config.yaml
head_dim: 64
norm: "layernorm"
norm_place: "pre"
attn_scale: 0.125
init_std_qkv: 0.0137
lr: 0.0055
grad_clip: 0.5
warmup_steps: 200
schedule: "wsd"
MLP neurons of a small language model. Each row is named by its layer, matrix (up: input weights; down: output weights) and neuron, and shows model dimensions 144-271. Each number is 128 + 24 x the weight over its row's rms, rounded and kept within 0 to 255. Numbers have three digits each.
After each neuron's rows, "fires on" lists the tokens most often at its 100 highest values on Wikipedia text that the model never trained on.

L6.up1387:173088110138093161155115106111143149127129104124111156130112144105127140116167052113141117144140136085147173161107132124137140122134106156144108131129103122117165132138151097117148139090108127129127158120140097120098144078170117109149121125122108102092149074166112069145199145136125128111128148152089122158148112123150103097124166163149161110119143156106140115146118108143153116162152
L6.down1387:141111178125112097112094100111138129114128149095149146158105088141124109100076165128127140122130163175135068156132143110161126139146109101093125145132137119130157146130106125112135098134181160102116099120113147115156104124137111131161148106168133150119145103153104193134156133130091089071132112149153099141118156146129134136127133123131142154124143135134096109125131102144177130076127
fires on: " of", " to", " a", " as", " (", " also"

L6.up103:120135161116119150110163123100098147113118135174122127144133128108131112148117095111120133110099153133114124135124091124140118137116097111130106130141180129104100128102098128100134122130093097107135146145089123160129144110134119133124093117158096112174079081106147130106120142153138131144157150118121131137140103132081144122180122090178122106134127113169129149141159128123135152163124
L6.down103:168120134148117133145147146110122116137161130116141178105133150131116120094150117107102164154131124143147112174145104142125111143140124074125150092109059096142078145107113109142109130145140145118113090124123158123132143164123112145104148114102132111070139073145083126132095110117141112121129093135147093145144130112101166126072132105111105108126070167077124145125136102149130102102109
fires on: "'", "s", " its", " their", "ing"

L6.up652:135081140088113149134150118099159163056129138114113141106160155148160134139125135152168127139131139084156156144121116120136148113123129133164090133127149137092119089143175102141111127168112138156139141134114087174119153115143120082136143146159152123099151146113096191140142160073126178149131140114093141110135121089182098107153124123177135110129126117133092149154120162129140101148124
L6.down652:108134137127100088166122122188140120154131146096153138123139104170152096113107137164138133130166120119119154102092110146129101116106096144136120097147153098168113157143129118074103106111118144094173151134079159142148162104132083088146159169118086135124163171110081093138132162105122141129129147165143115102143143125118153109127148187131162107143137157158100095134077155121115088141128
fires on: " ", "1", "3", "2"

L6.up2105:176111111142134090130162110110151129176155148115133084135137121133062134172145134126137144145130139095150160175153107140135141135153128170132161171115138181141096119153115128144137111113076154089146150113081143137118164167119104102126148086092145109130120126127107168134152103109169136120140100096126123133140166139104091146113131091171153119117160148129103126148111118146128116126130
L6.down2105:145135116138083158120163144124146113109145100166134112112115084150130132143175130131135155091133129122195149112141100172159121121129124111109151101146158146135089137119101138128136104152120100097105146108148169121122203127164154128133094110127139136066109113130127124130128151097132108141242116120151148123139123107104099132138104100122123134141135091149185143131152114045105143128105
fires on: ",", " with", " \""

L6.up2739:134103158103116105115117168115128134139112115110145098117131118124119137091161106148129115087121126153157141140101099085145162139117107129080140113086121088118163121088122099145134138106110154154078099171130130131128125126086128112136138069149112132110165117128108143130094103114118155101129129101098115141103129122097114146090139144167156144173118137114113118073156082120145120145092
L6.down2739:156107130119120168165159117166133137124131120161154144150102117125126119131160169143158131122165115132109126110119117168133098129140155118145128089149116106084129102075168149106115142134167134157149125147123142148145144144106141118100108089145112119137106105119129123169089132128114141137100108134113172145123128117168127130101165151154133123115146159114099140129154175104147153124111
fires on: ".", "id", "6", "ud", " De", "as"

L6.up2204:157166069111127141120141111196154130178125161119136118132155173125112102137139109099065151160103127104166158116126116105147139103139116155143081132109121114147125117148095103130120101130118090105111164153126093147187155131121108144127104084087166114106123162127135108124132104140171164095130095110142145139107155153150121098117119115175130092096151127103080098119115120118125116104131
L6.down2204:118129115132109130134108127158161136138126085155089137130093177136144148124146147131156100121116110116159106063159081125101180084150122174127105055136157160156132140097110093129104120117106149096104127101142127133158105148116109132137112074093120122135148150123101117109152131197089094158147174093124108147080137157109097115123095124136104125135132127141149128108175096131128132136106
fires on: ",", "."

L6.up674:100159131119167092079107124093159125166123137169085142139094142125156123135115113095140142128155101118121095121103103115156128111106126115131123087143143143165152135159113111140161141158083096110108098122152125089140127111120149133141164114120159110141121149140147110120138119184109133111110151130179086189186137114084160101138137160116148138085113127147101133114144136118114113104115
L6.down674:115113133101091136137122084097138166122165101120164165135149102125125154138116126166134096157135088152156093127143142107087125090110160096155127110151163155162128137095115144142133142124103080111115139116131154127080099128116140133128117140126109130132141166131125132163145114097122137107131193137127143130117095111116157098160164125146127135146139117097124155148120136156123168163116
fires on: " to", "-", " and", "–", " in"

L6.up2823:144088088144131097124145154093084091149119120124115105141133081159104092118126112150143150136132166118167130120125124086160115093129134132154124156173142102147105161140113095127144151096131132112107134147106143106128102153116137110140143142138142108125133155126159135139112150119119147110153140144143123138075130143106155116156138155141094111128125134126067133107104147155131159112125
L6.down2823:150202125150099134132136124145154103116138129152157088158122201186144113130148129094140084126129108125095136124173104141125132183125115121124091107123084117095115174152153128125123094090124117148117181148134126135144121093120174121138099132148156117110193145102141153092145139103099140102142120117112122100127126111090131098152111164115076111076165170163143123131100123150107141154096
fires on: "s", " that", " both", " Lines", " more"

L6.up2148:146157146120119096115117152109147113127057148129113130169160110166118131107157132114108164172078124164148132141136123174108124133122098142078151129137132190075104150094117095109143148119110144092079134118143137152088105097075132142155134148128122105129106097103147131109138128163133134125107124156129129145143138129154087113140084129099139123103126110130123104088139115122130109109149
L6.down2148:143155133115139144109113140121149111098164141185134129128080105126141134111121114100177119148151118060130113101108130148102096053149107160111106093140126150074097087139130144101166142123093127089103168161109129136141142140117103082115119163138140149154137127100129128138136134142087141116151123105103119118134144138129132106083101150137129137113106133162169162133108174157111121155105
fires on: " N", " B", " K", " on", " War"

L6.up2454:051110111169068131162135166147150114114115147110125141082112147102147105145129080175123134119107169114140130184134152086141094133121116129164142138126130147132119133104146135148140186163104098148107141103125126101171140135122093119122152101150137119111171118115168137103137111148109114168112135129149155176099115162132147147091100172115123152108121112132117129107141091135114093128128
L6.down2454:141145126129142137106103109140090196114088107159156106117147178152132178093084119117132113130136107144079165100091116113129104099121106118089139100131158113101146170129170129111140131168195156166153103126127108095128136098114132097156171160089125133112077133128136112153091085140124117137120091139152101122135130151125109099097149054117158111124112181163101151142140115128183138172133
fires on: "7", "2", "8", "6"

L6.up1154:097110149078143132132132081126123108101158102153119112141074119134150132104122144134093086133089176125132158085127150108106132090134113115093124176143149142122106140111116097145121120119109109103124104151118125137119153120148111147142146151104150141094117133179155203126145139114110172127093093146143106168151103106103104107173145146126099116127102132114115116089104190122109188104139
L6.down1154:130131128108167138154167091130137127152127106101122098143166099086100148168118132159143105131189111113135105163127110113124107162158098086117139138146098096135125111139102127093136152104128074175083128132133155114119119166157144142157119137145132102114119127143097139131119111128139142137121156142115181053142118133130184117128121126114164122134113145118164159100150137105156126146121
fires on: "-", " and", " small", " \"", ",", " or"

L6.up1670:121095125104147119126142121097160125118129151135122160113084127130137134116163125124173132110131142111140117132121133142158142086134163091116113196142130165133156153078119141106125092122097187099144118141159108106136124107088103141124075112121126094144116133141144128129097136154133140142149118160141126125122103082096144155124152118093139100159112142134119118134101092158113109147141
L6.down1670:085158135152120091122136116107108149115156106124156154084133116088123130163104141139118143150147104091111119135115116095162165097115155114093122081158125084118095127139120115123134165126156137141136152157134117132183082126118099132139129143122122146108121151115098067149101186104161113169135121119109109134124119155131134089117144109160178125139140129174140151130075115117081141146123
fires on: " his", "'", " Swiss", "s", " its", " the"

L6.up2189:121134098128161149113143111147163168159139140120150172143126148121156097120143048217171122163140116130125093168141143112134131151141086093149152142143128171131136127091142141119126141121127133123161141093123122125154125094088135173140172124118082118087132143056121116100095160116139112112122142136124117155126140138089127120107157156120076134131124112137140153122104101149131123141082
L6.down2189:140081147120110121118144112161105132139182133160156138085151119158125128089087125118126111096111062131128164141100090113096136124111109135081124106145116131136134091089140070123149135093145135105100145156124096139097107125148175111125146146117146127162108125150135150154138129127125163119149134123174105138133164122130112180114115136159132122163139135152130153134094131108155141115134
fires on: " ", " of", " G"

L6.up2962:096102162167107112148098141075172157157138135171112122110145124117164119107100159138114118116150084165076128147098141125145121165138180085089165134139132122088100106144132114185122149101136177136120103115103142164095102116128161143119103132104140145123094117102116152147133121121108148113138167147106132144146164109140102152161139134157135122125133101092124116140108119154099147136076
L6.down2962:090109109151144139135136137105147104116135115166198161128120110126138156162107159094126139101131161122127172120102130116097132151129084161115128153109122111115138143094114084132099118131134122163140058060119088149115138130172147130140109122149137116129096139128136146110170169151123143114134114150153111084111145139127099161109160126129134160137116103138150136099138156158112125139145
fires on: "'", "s", "S", " had", " they"

L6.up597:132111130137104092098135127142136115166134129145082161163124114134192137157138171117123122131132114097176136109118161117178148116130144115174104177123146135080147109132097098120155164130093107169115106115151098180134145150123080129116171117123127100151103110137092143129156110152090162134096138135133176122133110092148139143192092109133137115127156208104140130129127147137129126106159
L6.down597:172179154103097170181113152125133153104104131150138103139139096144103128133106144140129154186167126124117120063128106093074094126107107129110099067145124094130089170117114122141121087132099114111151121144104125121118113115119121146110092165122110139137095156130163128113168095111145151151149170147096120162139081148126147133118109143126154108120124104132084168154170126145130127108105
fires on: " ", "/", "-", " well", "–", "3"

L6.up2018:145111128109130097128093128130124157136155161127142154137090114096144101109134076086165135111155115120159135190139104132152118118110091119106138120151084118120141139118136129128145183151112105130137136097157169115108119113086149152145126138130108138190115136088155110146161087147156086108100104125151103128146147143132123114163106120117125107171135107109135072095139106216128121132078
L6.down2018:132189100142160098153109138094132118166137117106173141121129147114128161127095117121117079150100142095155150100146136182152144174152159108123106157103115132160096097118147154132124144113142104109159152118135149131120133133116140111110142126109084119088121115087172147108121140128114113108174115113171145135068134112149135150164169131117124112159164105148082091112087125162100147154104
fires on: " |", " ", ".", ";", ","

L6.up2397:125117126183148149110112098121109129141155127130141109115125126124062127152144117102149105169150152130115122131124121113143093133196083087149105184131136183130130097141130118170169119130137113132147110145154136100121138122134132126123146159125120142145150104122170101124113125141156120152141159114136121109148101161138157145110127174161089146103129072116095139119101127132161103126132
L6.down2397:122151112119153092137136142160107136119102101155101121111107150158146142101138090155113066124102101133137203129146125141102131108117094133142149119147142092125140162126087112100105134128118162116137151140111083137098106155083096127105081104130113112082086144119118085141133156105126112141135129159136155135060140122106160129146158137144162153125131129108103109154129116092132131116113
fires on: ",", " and", " of"

L6.up2897:103101155120190184145061082133138083076099134131130119147141161102131165121110105082089127125135179138147152138122137122125126174150114138115096079117167094123108142151143081137073131128125114149132150166121123106128155108152138126110145131136141133134160077147141117099152094111146128142117139108177118109143102109119162144121168126092095083081084158128167066093109138114136137129122
L6.down2897:174153120145125141116120121114146154162122184130146133139130122086131071165173142153152121125151068160124156130130158131101168090152153103097131127109077123120079180132137126122131130128093026135102134151148157171139117138159126114114134162101072121129134144174114169152073153109098142111153113157100079103145135169105105151117140122145153112115106141144132156077145159140106129116155
fires on: ",", " |", ";", "-", " -", "."

L6.up2610:111076106119115146129122152130137112111132127160144169147145134138110154098124103175120120166144157148158114094124123126078145107123097095092145124204126106109143111124133114186087139072154090154136141175133152200122159116152152110082157123093143145114169171099107121139119141113098115147114128133134135098149139100106127156145127157123106147133149147095118150124141159107118104134135
L6.down2610:105121127140100110089125129151170124146126145131138120160107141161133120106115103129131094116111158190172119162116145105105140105158133164082161110153137132170173126130134086089125148113082108130114151138114100156133125132128116168115186096130143068161140126068154118153133137137118115108115118155148150105110092102101166136111092104140123099172152124127116043133119121133133112116139
fires on: " to", " and", "–", " as", "1", "2"

L6.up1311:089136083194089131140140138153103142124108126119091145156119127145139139143156118142138160114097176111133122115096125129110104125119142110087123119136148128106145141122116109147130134137132107144090138126148114151159148105126108164102147142131132121106140121099131104145124166159124120150111092147133119125150166141146137161165140168127122128139097101106149126112136150097156103125081
L6.down1311:098132102132156085158156140132144103126126117115107099127142148106139087128116139134137169124134144106084118067113116140128123160130118110145099141134172171125136141187161127109128146139134133137120109147093127175106089127116124120114131129125171161115154086129123111160117103114099131122186131141140150147120135143118153135130066079144130137090146143128147164161131121127091173145096
fires on: "2", "0", "1", "3", "9", "7"

L6.up650:133143122118140118130157129084137122159149114140102074113139152120116158135142136127079078109108141106171137104134135177130149139145102170127116183136152128164112102111133125148142131118120094109133112145150083132120122123118160132152184148140147141114105106095127098105148108122105163132116144160110123153121159133105092125129116125127122170124137131153097136110105125088149113123173
L6.down650:133112136158137138140159102146120099113126132119124159120117093146152126142100092179180172134141123126146148117090123164153167127142119095093155117141121110147133104130148078120091071146117164150128098130098118115187167120116098145072093070103131113158136118164130123159130159150160092124116127122103133115153082100111156111113119087113148107136103145094153142172106143159150168131133
fires on: ",", " and"

L6.up1825:109153129114115148141149135111130129154121159129081136138089135144093164101125112128181158122130100104121124142177124119125108161122139138119087122107136123135159137103150160124148131143096091102105142089121135115138138151125136129196127081108108114129100109139140128113135139095124120111091108132139173109124182095132144131074115165093150137135164135108186138118143100120151137120076
L6.down1825:093124125106113125128143125146106139204158108136128177090137143096139128156115134141122162178145149117071132123093138155161114081092129142108130126174093064131115159105139154118142169163096141113102170110105134149118114127188151154111096086113133128132140104089161069126087128087132158178108128105083112157162099125129114097114149141121116154173123125085109092070131099161170081106166
fires on: " |", ".", "2", "7", ":"

L6.up970:143120104109180113149140156076080118113154173154166174170132155121171155080172106129086155127103103111143097096108143125163144139125151109117143125116121136133112160121114160120136127136104118135114105083087139119172180143163117101113085127149101116096119102109100165107117120121102111111129150123128105153122130124145149173155116130145136112129127086134115147172120133150155130165139
L6.down970:135128099170099137131139133126156122108182103138100160160093134164127081129152095125116110112130127158104172122095150099112172097152078096126140125123130118142140083120102121090114131142070136082117184141105138129121126125165112146136098131148161133121107131144126128156137129165167113091170143121150124164135139165107110117129119144108136093081132111145114091162143087078151147104118
fires on: ".", "s"

L6.up2892:121183115106121124121136083119156126159146120148122108097087171110103152118129106181125103131110173132144118113116128128171165154133153152090115174121128116127147124120130148150161092110118099145161159159152135121125140131128183119104158129161104129108107125140106144121123158151159121054147155133131101095126127096100196125104132097133133136112136125110153161101110130106108076164123
L6.down2892:114129126145192089126152132088104135167098122129139081131125105122095151148186169129080123116147113164121120150170150144103092150123128124171129092148145127099156063129142112135131112158131119150122091142125145113114097130113110081116090126106153097108110096104173113134115140139095205114121119136103139105141124118106105124148171126142128157123124125104157127170121115145165109096118
fires on: " New", " of", "-", ",", "."

L6.up2787:140114135114140076086122136120149118135144155157119109113138108148165152134111128147127139175148105116135160094113110112116141158096092148105147100117111124116133135131132112111146121128142151116135125098126079104133128159091145106142196125144153137154109132123107112094137129161112123092113122116145085155139142132119126117152140136124137080142145098118137128126165137166121140098106
L6.down2787:116135135108142184104132151136089122147108075151105139102083124180087160152131101113104102129150184177114158097159113153148127154105105122149101135121142114131099133109077129165141103121123135081101108155144151122163153110143129146089099137176129145120126114105099168142133113125094165097113118130123115099147098122122137150134123185140089106116137119153120136150132163111131143130144
fires on: " |", " ", " of", ";"

L6.up693:142114100111136144150160101111097128140162107145140130103135117083140157192143121101134129141138138130165102129111138133088107128116131101142097151108139149135113147104137133142132096112127069132149124127099142101134129143137161134114144114130075133152090083096127095157093112142163144127118099118160164170112128121110133095132159117123122132155122156131114138105131140121146105124128
L6.down693:150163089157126145092149127124148100109100117160120103129075130088175098109157121155102131131155117177192134096050114116160115096189123145150152089143128134135151138096116052107067124101068151107159129118143135130097158171086123161146121077100124121105121138135120152075182118156103078105148079154108128104173123133124099104119129169152101084121108121143101127118148122089161116110123
fires on: ",", " \"", ":", "—"

L6.up912:082112132119071107070114132152121145127133170145112138147098142117155118116137117123147117145158123109136150111155157076149154176105131120121156081155136110104091094118173138109118120149116137146134115103149140120101129111052128145135064133131130125124163157129077101111142121130120102129135165097169094115127114170112158123151131195100110129138158110127133132111155088093130196158065
L6.down912:121135139157086162148107135120134097114102112122083083119182101128143082108190114155099130122111138094123146140139112145123120158117119136166143113133124118119151107134134126186132115144102083145109129114164129123164095104115089114153102150107131115122158121098142149118149099100147086137108083127134106212158165132134094096134152162119181168130084119120134165100140168082116096100143
fires on: " |", " of", " (", "2", "1"

L6.up2050:123148155132147113073095093124105136120093136138124118166110155151192158130118117129112117138142123115106094166128109109152130121143183150161110178132146144128171096133145161119121157121069081125153147121170115153122147131103120159094149095143099157174110163150115098123139104151156143140092138122098160153114107139133151097106114136146127112136166118104116134121153141109142102163113
L6.down2050:117110152128133150148123133142107144145151122096110106120114123133118133124100120124128157100140109104144148170104143146184063092098106134140138126119136130143107170140141110122188127153112158133119124147137129134097169154157148109111126158145121126143102095147099120140143167123111157136087141089169106095120186142127133135146141176142164077078157127139145139145111192075142151096132
fires on: "-", "–", " mac", " "

L6.up584:128153112108122127173103114120118164123162158170147135135141165092127145096129143107116135131124179134158112172124113131109127136104107119111140130141129125122093092104147103140096179136104106128121054137165154111095150146133134159139102133074157129146165107151106140111130116140144098073163112143101161148133154122166136159157150108125097135141136126129123124124105157121126143134116
L6.down584:146134128093132098114129140132130174140121091101173126127121158154140115116152109143116109100121083125112108163112144135150107147144119144125155160110118128124131122109141128167112169108091142123097119128134154101155119139108097102074107112160134134111107103065122158086138125146117164112083114120174132126157110116124144140100127131127101168096107187142132093132156147106074109113130
fires on: " the", " in", " of", " a"

L6.up1867:154125087093132095105127100096084131133154116133133121159119126116151112134148150128109075126127146193095138130112135103115121097094111130117151155170174112119082145147108148138091141119158153120119164144079134144102123117151174124132166120126115147159123111127143124100106168122102110107125135147153141122120128137084124123122151125135134164132160138162125135116135167109138107129132
L6.down1867:160160118128124147135148146120121160112134077130115109130104158116128119143156142134092170113097153152149092164133149132102130121083127156108178143152138126119108121158134109112122121163116097128133140168098122072117120085125139100152125118119169153145128111125160141156087126118145136128134151127086114119191144131147170132120101116113092134134123082154099143148138107130086108102151
fires on: "'", "-", ","

L6.up1554:131111137153149129137157092103166073160136168100126083082138152122071114119135156142159184138125150089158112175113135113122130123153141129124145149130146132134089111120099155111114119114070126128113136096120110117131143186138150087122135116105165145112129141160172117144126143152202122162138136125162095111112095167106111119124151147132152110132188120128124123106146116124116143149110
L6.down1554:087113122142128174142150110137154120150120124125155112128094142113087100132160070140118099145121168123123123154100121136097115138144111157140148131138141141114147138102093156105146135089038123142083140095121164115131152161174161117133138109136183170109106154167144132161151167134128128146137141112147156101114129144135089117128138141129162138117145151149150090086130140055102142115099
fires on: ","

L6.up1512:119161074113093118107127154137143147123164119140136139136131142148175142157141140143139151110121106156137077098121152140124131158103120136143107152149112127136128127166145109128120084148144121144120119107130087067126134121102141124134109105089130099120152103097150114129086148100126133120132101132086095101133115132171097109131116098141126165133152093116153148154094127177142157104069
L6.down1512:171115136133117134120102106120137112113143124168137150124129110137118118085132145144161122143140141124121126089110154135122132105113112098092100096121136154123129140158121132140157150132122134106122114151140144115138164136158118144113120141118116131119156123122079181131172148149118145138125113167172115149137080109124194117128148160140091074152136126121106119096142148134077110143155
fires on: ",", "1", "0", " such", "4"

L6.up1652:138116155201152136094136137118114108153100141141118145101106125103153140105106089102107132092136152120118137091109156130156143138131116137106124163156120163104142143109160135124122126166121159139112104103128101146178148130136128131096097129151192135123115125168153143163099123154119119147172134149165153141140156162120124093171105119149111124158137117129113115075119167174107173115126
L6.down1652:153139113126093111120142110096123128087158124108104147123131139121132161134142172093165122109139129145100154123138142134173098101136194136163114101122085111123146148125109151149112067121150093131184146132118141120126113086155142114144146123125133096099145107115104134110186133101101118101139169140141162173118095121133121100078140118093168136123079155158130155126127107122161138162127
fires on: "s", " the", " his", " that", " its"

L6.up868:111167117102103178152148156145194112102141115142120161157161163116073155090129115160117148125131064130113104158158107126135136144134162124094122141100110109119146121131130120108110182084150126161137110125140113126135117141125101111126083169120153135129130138130149152068111125133111137097158084112182155127135121142153134155142101068124108100133147165089145126097138093111149144130102
L6.down868:161142093137084111172148116119156178135155159128115146100144128123161156160096119153130083081096146134101182105128139123092129118117099160155141132119147127129113154143127135086123162084162147084121124100124127118125126170139083148140126125140113107132165155099118122144148085144166176154201085100137128134131134100170080116138124129119116117124151105106166115141147139119157086127118
fires on: " in", " of", ")", "ar", " ("

L6.up223:135112157140165101164131138114132141112176125142095129145145147116116109139102106177136144093148130118132153141152144071162132113099127126110131113119127093103142150088115130115119082101123107131148118107150091109146133126109128194138120125117131177139144119131168094114141093097108173136155152093109151106141126124097142112119093137145147106148180106142150129102092058157075151137133
L6.down223:161111103196074154064132098196109145113151114109137172082063126134100131091104134108139096165137125137099126179148093146113158062151143123135123120137110107117093184093104184126137138111168111124161081134116140112105150115167161109150155118110104142124111175151108153152087135107156116114169090148145127122132145105152093132133127153149130153111107124149084118100121130059105137124145
fires on: " the", "|", " of", " |", " by"

L6.up1444:122106103132099072117112129118157122120148113171110134148158120105096137151151120094147121144084176105117129121141050123111201132139178138126129121106207101154115077140132148121159141114133108074116107160138126131087130112117147068129181103122111120159103136122126116146122144135108149130111145124120100144137149104156132085126150168145085148163144149117083126141161103079102119130129
L6.down1444:136150159147125143121127115116119102160137138086097156133135112132139150137126194148138112106155141129086098117141157160122140097120116151164086121150114185123164148155153106130159116130140169159166148147126143154134095104124101066187165183118134141139137155143113140122175131046131096066124106115139136088114138087096146121131099119132181130154063092156140138101106116079113126161105
fires on: " and", ","

L6.up2530:125110160099069113159121096133121096132134111160136166144114180112158174114137149150112123149143110129153144158138149148157172122156123152125115155136141079119148147160154156116091121141111115125148149126185145145090093114138109115106116152111120137103125131155075110119140131065141074117168098160102168133157130098174111151147142100133106137078184110118139113092111114131074165145142
L6.down2530:163155149120097136152142213094156123075167129144082141138130122113087083118119128120150166131125128136142097138167126164105104137153115109146153135113151088133107151108097128144144134077158115105145126120124108159133116149088120159114076090100140078131129123118128109130108144168110175165167117070108140121085142156125104157100141133165147127090143108132133119130126134122130134124118
fires on: "6", "8", "4", "7", " of", " in"

L6.up1156:136122111128164155114113135124118144109131156159106087138151099141132103133152126084112106125125156097106137121112122149084119124127133149139164074097147150132159130099170125098093100110098141138112167155125128135155158126143156169121157094132157109141146082148134107141115122147115105154131109133080103176086092110111135134178168114138134097154152117097157105095095105122170104087149
L6.down1156:157121145153083118114141115073165150163092129146116118127116132087120128103076137069131127150126083134152127134112148120109145172141135119105139164147178105089128152153117122115110116153124172118156140136141127150161134145178093144134153143133138120115118101109137128112118113143110144122119162086155132093095091142123106155102154094127102112125126171159142184122136141151128123110109
fires on: "-", " ", " to", " in", " c", " a"

L6.up343:060175111110151122119105118142151190129114094124164129141109081087138111131131098141115149087186145112081144171146125099109149116095113147113160121125122137121102121182119105104131139103146148091127087087128115124158133125121176128110117129167155167139084131098055188096119156116165129119134117127121134152131163151135138117133139127100105136107112152138089132122106105093057086118104
L6.down343:162157125154140123171194102075120092143127090145111086135154094138167133137141125132139082140140069109123118134134117152125142146130137082164139133161180122108115138129091099089090162165147132142156107141190123134102160111135113113128132128116137131167098102127133168165164162122130106154129097120145151130142098138126119133122120093118114115132105128149151111172115114131128131126149
fires on: " D", "'", ".", "t", "s", "et"

L6.up493:103127120098128124152132125117135099120097076142128142113119131122121124144133142154084133126121167100116128105103141118151138136114122119143058108127134133102130102110140098136180124104129130168126103096121091124134135123173146112117101105107118117134154107118115168110168114176141128097110170102124126148137126131125124139162147184142155120126099130086119095141117108082102122166141
L6.down493:111130098156122126170117128112119114085105148098168133121161118124159121148110124111104091123150158130092098145103082133121129132142134119138126160109114133112136109173109172165128122113158157096125125165143131122078133134162163143134107134105146111129129093156130121120084064133091158115152097166115085104114149129160109162160156074143100126119150088126183113092109099154135122126165
fires on: "s", "'", " and", " his", " an"

L6.up1991:049155134094116132111138148100178129121111131146114122134128127136114138101141116179149114138108150098118113139133144135116185128072160099109113136125134134120116108097166134121155112158121173138135166127124130126125151141121139116119118137101105171082151143110123174077145152138094128170121106119119115160152100097123137120128091101118112131120149163060163116152168096144096137112178
L6.down1991:120085077089095140131102161135116118076102125142148127127128116091145120117130174091130139098115110127134158112155130113121106123125104175124112180118089118131178106130138153164125141113153106109118111108101114142146133130131104111167087145136115097109094134119110142100148111129122153127181138130118084107137094127110119145102142085111156119108087103145121124154188120165161117119126
fires on: " his", "s", " and", " her", "'", " this"

L6.up2957:116152126174143137125130134126075129106175114139127095155111129109101105079128117108127126166078097108133118105083097103127149141136156128166097118107127146175141127140093091168130117137155160145157155141106095132148133124112123158117126130122111108129111113129107141133128124139146123117106117102099137121107122134151128172090165160129109153121102134115148125142155130109131121161127
L6.down2957:104131115094123139114133112112113101114125161137141121121153134131092138125101119133131108168120164126128181150092117123123106087137146124163122144114125105136158125125104134117097139109118084125151117126109117146154149181139108168119115165105133110114148099120114129137133117117134107126108119131152163143155120111123114111122094164120151150131159134128124098140153092119125128146131
fires on: "–", "0", " the", "9", " ", " as"

L6.up202:142116136095130169073146113107102140135121134157092147140147137117098110134139141122136092160097109140132140104073119130113164122118158112161132165145129176145119131146172140139115108131155113125113126150100084139119155127108145106169157088110079127168174093088173114138099117135147148167123131151110108156149113091112108155144171100191137096166131100120120091154105131147151129068123
L6.down202:123137154118092077126151121173094125135119098066150181164131093131135119137091150139127096119126143107122149118178120148109153122135127111143158143117127122091163137117105093141129088109127110074134098127176131129097145125157158137135159129149147145112066183155144134172159151152115161147183139146154114129107141163140109114123126183118116127122141184147142101103131140124148132098119
fires on: ",", "0", " ", "},"

L6.up765:082095125123161109073139149136115139155137126159095136131109151116134155127117088133087137125122128158179145125141121124093097146109174120107144153130099128139120143173134105147132129143122124159132083109143096135110150104143124140144124130134142153122125116151110117143134121109138104144131126162110100155143177119139134159112127113205091132085125105088132169173096152139153116116150
L6.down765:103135183150136111143138101128133111084170135134130111118099126152144129139071123119117081124123117113135125129134143145171157127127116154085139125138127131110128174117057133136112134137139098144140081183123164091148100112140091144051107166094172115177146092131147100144136115121150162115113148146110154119091136100121134096167174127116132168141122129115122119082132150118125132171128
fires on: ",", "a", "t", "it"

L6.up644:135173143118132102088120117159104116120106135154105134120117085166109154130166153141122146139114083135154123100111142152128108120101122107148154149133118151110140158128108116130112111128073150104117169170098137168099113135111067133162087119138151124117131115121146115145137150136162163137103128130106144124155158123096103112100106135124107108144121147119116092103137167153092148136137
L6.down644:076133092146105144101122090150102118081133110118133154195151154099117094145099087105171117136121157104107139113135089108124134163133150130141124131125154163134111124088129095091149107154140110131106147154125181168121175133084118117141140122092133135155083128107140143159144115112179152091104149117194172156098099089137129136131109151132110108072133119105133122125115135126140092108114
fires on: " N", " to", " place"